From a checkpoint of a small transformer trained on Wikipedia: 13.5M parameters, rotary positions.
MLP neurons of a small language model. Each row is named by its layer, matrix (gate and up: input weights; down: output weights) and neuron, and shows model dimensions 48-175. Each number is 128 + 24 x the weight over its row's rms, rounded and kept within 0 to 255. Numbers have three digits each. A neuron's up and down rows have the sign that makes its largest values positive.
Before each neuron's rows, "raises" lists the tokens whose logits its output raises most directly, leaving later layers aside.

raises: "h", "hing", "her", "hes", "hed"
L11.gate492:109153139099089131154139108105127137145152135101112097121132156135117129110128097155142092119159074132102185172100133110171146089140151145118112123099144139140097145102173172181158130127139123127131121087126094120131109125109123146135159134079117135155136159139090105114120080113102120119147116115143092103140132118125137142194129100147135156125095124116111141149124138129111125122144
L11.up492:163120105109130123107130156116122099129150149161116111125126194098153111142159116136139112116161175160129142096147170136158085132109106169114135123091102131114122134140169140104105121120154104124157104083127172137116163140122108146149170101087157154131118137128148171130159103125148110072129108123119134146114164105114082119123107114120138120107108115102159153149099121087145076138157
L11.down492:127126134086114166143122137105093123119143078160137152141149134116099087133135117085122111119163128111110190152126119110117131150147112148121149138122130138100121125107103149108096114128119131092138090088114128089122178096110103132078160147110137100141133135109140108118159086129146122112125116125133126130135137118123121126086158139124135170117160168096139120098140089135163105132113

raises: "ents", "ent", "ence", "ings", "lies"
L11.gate365:114095157161160125163132091129170139140101131120137108156115119139079143112180107136144147168136139148116087119124121139172128150121163153111067109181087129140076129178118140121143154110132097120130135099176129133082134148111106126134100119185124136148096132082112114160154130151147155120128111134179059141129121111139163133145104156150117125091164135148083151073129112085110136116083
L11.up365:123136128117162138093134149094084142121167152116147130153163136156129140073126091172140133100118122122155149149083173139093144114149141118102178116106154147150088051113122125090139131081133140097106059115178112155119115095129103155102123100149159154129116146124115140118110148156095104145111143146153145129142116085133122129175117115100107167139123168099177110130145131102134164154102
L11.down365:139120124167164137106152122108096144135081160130120097124101094109119135094172133143127135122150157152199141121138137148133151070134143114114119166150102127168124179127156123142142125124133116134158119137109142149144113118094175114101137167113142150114145108151135168135129136127149141123111108125186122112103085161133104097146106184110139113127128135088149071131165079104138150110120

raises: "5", "9", "0", "8", "4"
L11.gate354:105138140149155106089183082098102120136161135149136104098091129157112112123170098126143151160157102124145135146089116130187160119126108089169144100100137119161110118148147150130115087134122092152160154175125111121127118125132121158128114109159159114087129112113115111132120148159099107078165092126134174107096123160100152101156115093121135092086124126132140113125089146137118175149122
L11.up354:147112126147116132104102125101131097111135147109103135176117173161095126116133135125116173151162069184136139136108144121159140130143099087103164115123145110092103097147212125115127139149158117143160154142109114079151141086099141156107138152125122106109147092118154146111136142118097134101112079114097168098163130175121143074105170132111125113110126124135125103139103114109101118134099
L11.down354:113135112174161109086142089099113142154154117125127149147105117152096113122146067153117155103134100118143177130116167109148152168110114122162155086138132135204122126135129144125108141161134113139107115112118118107132123137129121141125132086145165111127122101113132119173113147144135138111086142136121147143054139161113150108171127123119141132131123143124137139110108152129119130102146

raises: " hockey", " Baseball", " reserve", " league", "ball"
L9.gate171:117099083068119140151139106107124142119126123098087113105170132107170110131096107153124138135143139162101156155118162117137126152170151132106131124119090143144147090140166140144122147145132101109082168201130105117091124121172155113090146122109110130133162117151148178134134124126106119104086104087133123142132143104106126067123108132137115125134126155148120147159099143167108161121130
L9.up171:144069125151122103135128129087120056134112156143112133113146107131133137105151137070125130146136108133108135128085136144115113147121106140133107098151131100092112134129140112098177103153129112119059163153125140105080121122150147099114093156127129151159157150111115150131140143134110128115161108135125066145140095148139124114138124131148146125120133109130156146131112090123128178161106
L9.down171:142158147125126138084161102149103144126170101104147101162113163126127084158122122128167101136107142110154131106142103121121121112176131105149106160102139177147159141109087156114140131151097155079173130066150130134125143120109139127147154107134141105122114131114110112114118133142136129108130107069112155139164128132138114202090145131129173152138148131160149118122124102159129107135120

raises: "apt", "app", "ient", "ap", "ente"
L11.gate217:125144145188116187106114136141145114138125142097141121132111114104124130107119099168129108159149102121139162110138067121108136134129140120126113171161106107132120090147152162145103104128109143068162131122084153098130132099104130164134135115122136097089091142114134128154116120143098143153140104120120163124135134126123129100180122103111097099144147136132154154120111121167084116165135
L11.up217:147135119128122152106108133127143153108120143118120095153127144145108161069129103115156112123126107119117153117156153144139122170153128108157132115143099143110117103110114125146105139103147111098103180142106154127142137169103130124141133104122088140129138083131142146120115111125123148062132105094051134181137146111107152064149117122128128133136152144059138154140123174138101110115167
L11.down217:160101160103154154142014136141112108130128138118170177155142116087137115149137128156078144121135145153120103147106126107153159107110088128125122121105164081155108133147116111090132100095127121133080137132149114118096140128148145104111128132131127167150105102105120130092080128112169129172112168148168127185096145138126112111158119121113131155128109114116126100102130138065126155127116

raises: "nel", "nis", "ny", "ni", "nic"
L11.gate248:130114190106169141131162127135117150111126099131129102124136126131220065128120103140123163128125117110122122144140158115123112175145095173105120122148122134131114129109170162124140138098140120083158106160094136112090117121146141114146131134146127109111122108136133115127124104104153123179120105120127131136112118113105109120153133095194086188173130150156115123143104148165142144111110
L11.up248:119150098111157099109142126128068117102185139124119088132120116142134139146113126105131142124137142158167113118095163140167112114111115095121169136114143118147144142115136141117102111183138115115150165095126156120120151084123142150154106164143148105140149130175115142115148125145124108142137145060129114121161115180108108135152104111156116127119081104125170139142127122160121110113181
L11.down248:112087150132145104161147115120110151112133146142136138145108134089119128124110154117158118115098140122145143108128141141137077098114104143142160129125135114175161130186152175154128127099120116128114080075127124095138117111107106151132130087145123193119139100116093131091133104114115136123105140109161123105147133134134114091081105074164126170116138126143109119118146108164162132107125

raises: "as", "ever", "by", "atic", " necessary"
L3.gate856:108111151109176143120144163128138123105125176121145123095120108110143077097132113129127172142128117114119174136151148131109120099143107118123107089135111096116126128154108110153152144110161148124167116092085125183125125132108142163140135172099100120113165156116122128125102153137119133103112118126124115105111102103145091135107068107139113119131085132164114139175160117104157115114196
L3.up856:092124131110130180134148172114127099076156109084149152113151110112125132114115134134144119119160121127105139156154188133121108122120130100161112124128136080120102110171136147126139152128127120123158125107101127129117110125130139146124144149130121137135131153130103149128122195151147085136161125156154102112105089140154112128098116110158131131126082154128104122133126115120120122147153
L3.down856:129135146171152149151113156114157159121150111131142137094091134104159130138097136135134120107157184131140130148151174124122104071132119138171110099136128103107137129139114148145113177148117115098165136117158105145112111157137104123190125138145134116147153134094109104117155152100146115115141165126120132109135082115127120063110107113174143094150101086176145140176112140131160159147147

raises: "ila", "ust", "ut", "uba", "uda"
L8.gate225:113098147125125125102148155122135146116119111116149130130174135133126113103143163106148088146132176159151099139100132125193137107110118101139159156113137114131133141120097175105123146092055094122154110146118139126154134073141149142123124103102134135100120142138111162165151133079138130124114134128073090115122116118129109117110168142163133158120159131109155099174085140120144160147126
L8.up225:123123081136121117120136097107122089107111108115151078116141124121125127158137169090151143154099136117112115154135192110137166140138110094136169129130149117105120150151123128153057095097092109150131096121108163121140132094107100148137098093053150133129114131104133110145140076125150099131099143123108086144138130135097135113122174138133127123098139131102182115104123152087143119120131
L8.down225:153103147140106148076123122150100103134095110124100112108134185140105131176166123175123138106159115170149089152118139122121146132135136104105088142118121144154115187119158127101146135116131119140150154114125105134122134090122136158099158115074146128083108143115113118154131144117162068132136139163124116176136123152140126132120103139132173155149162111136140126143156113117121138113138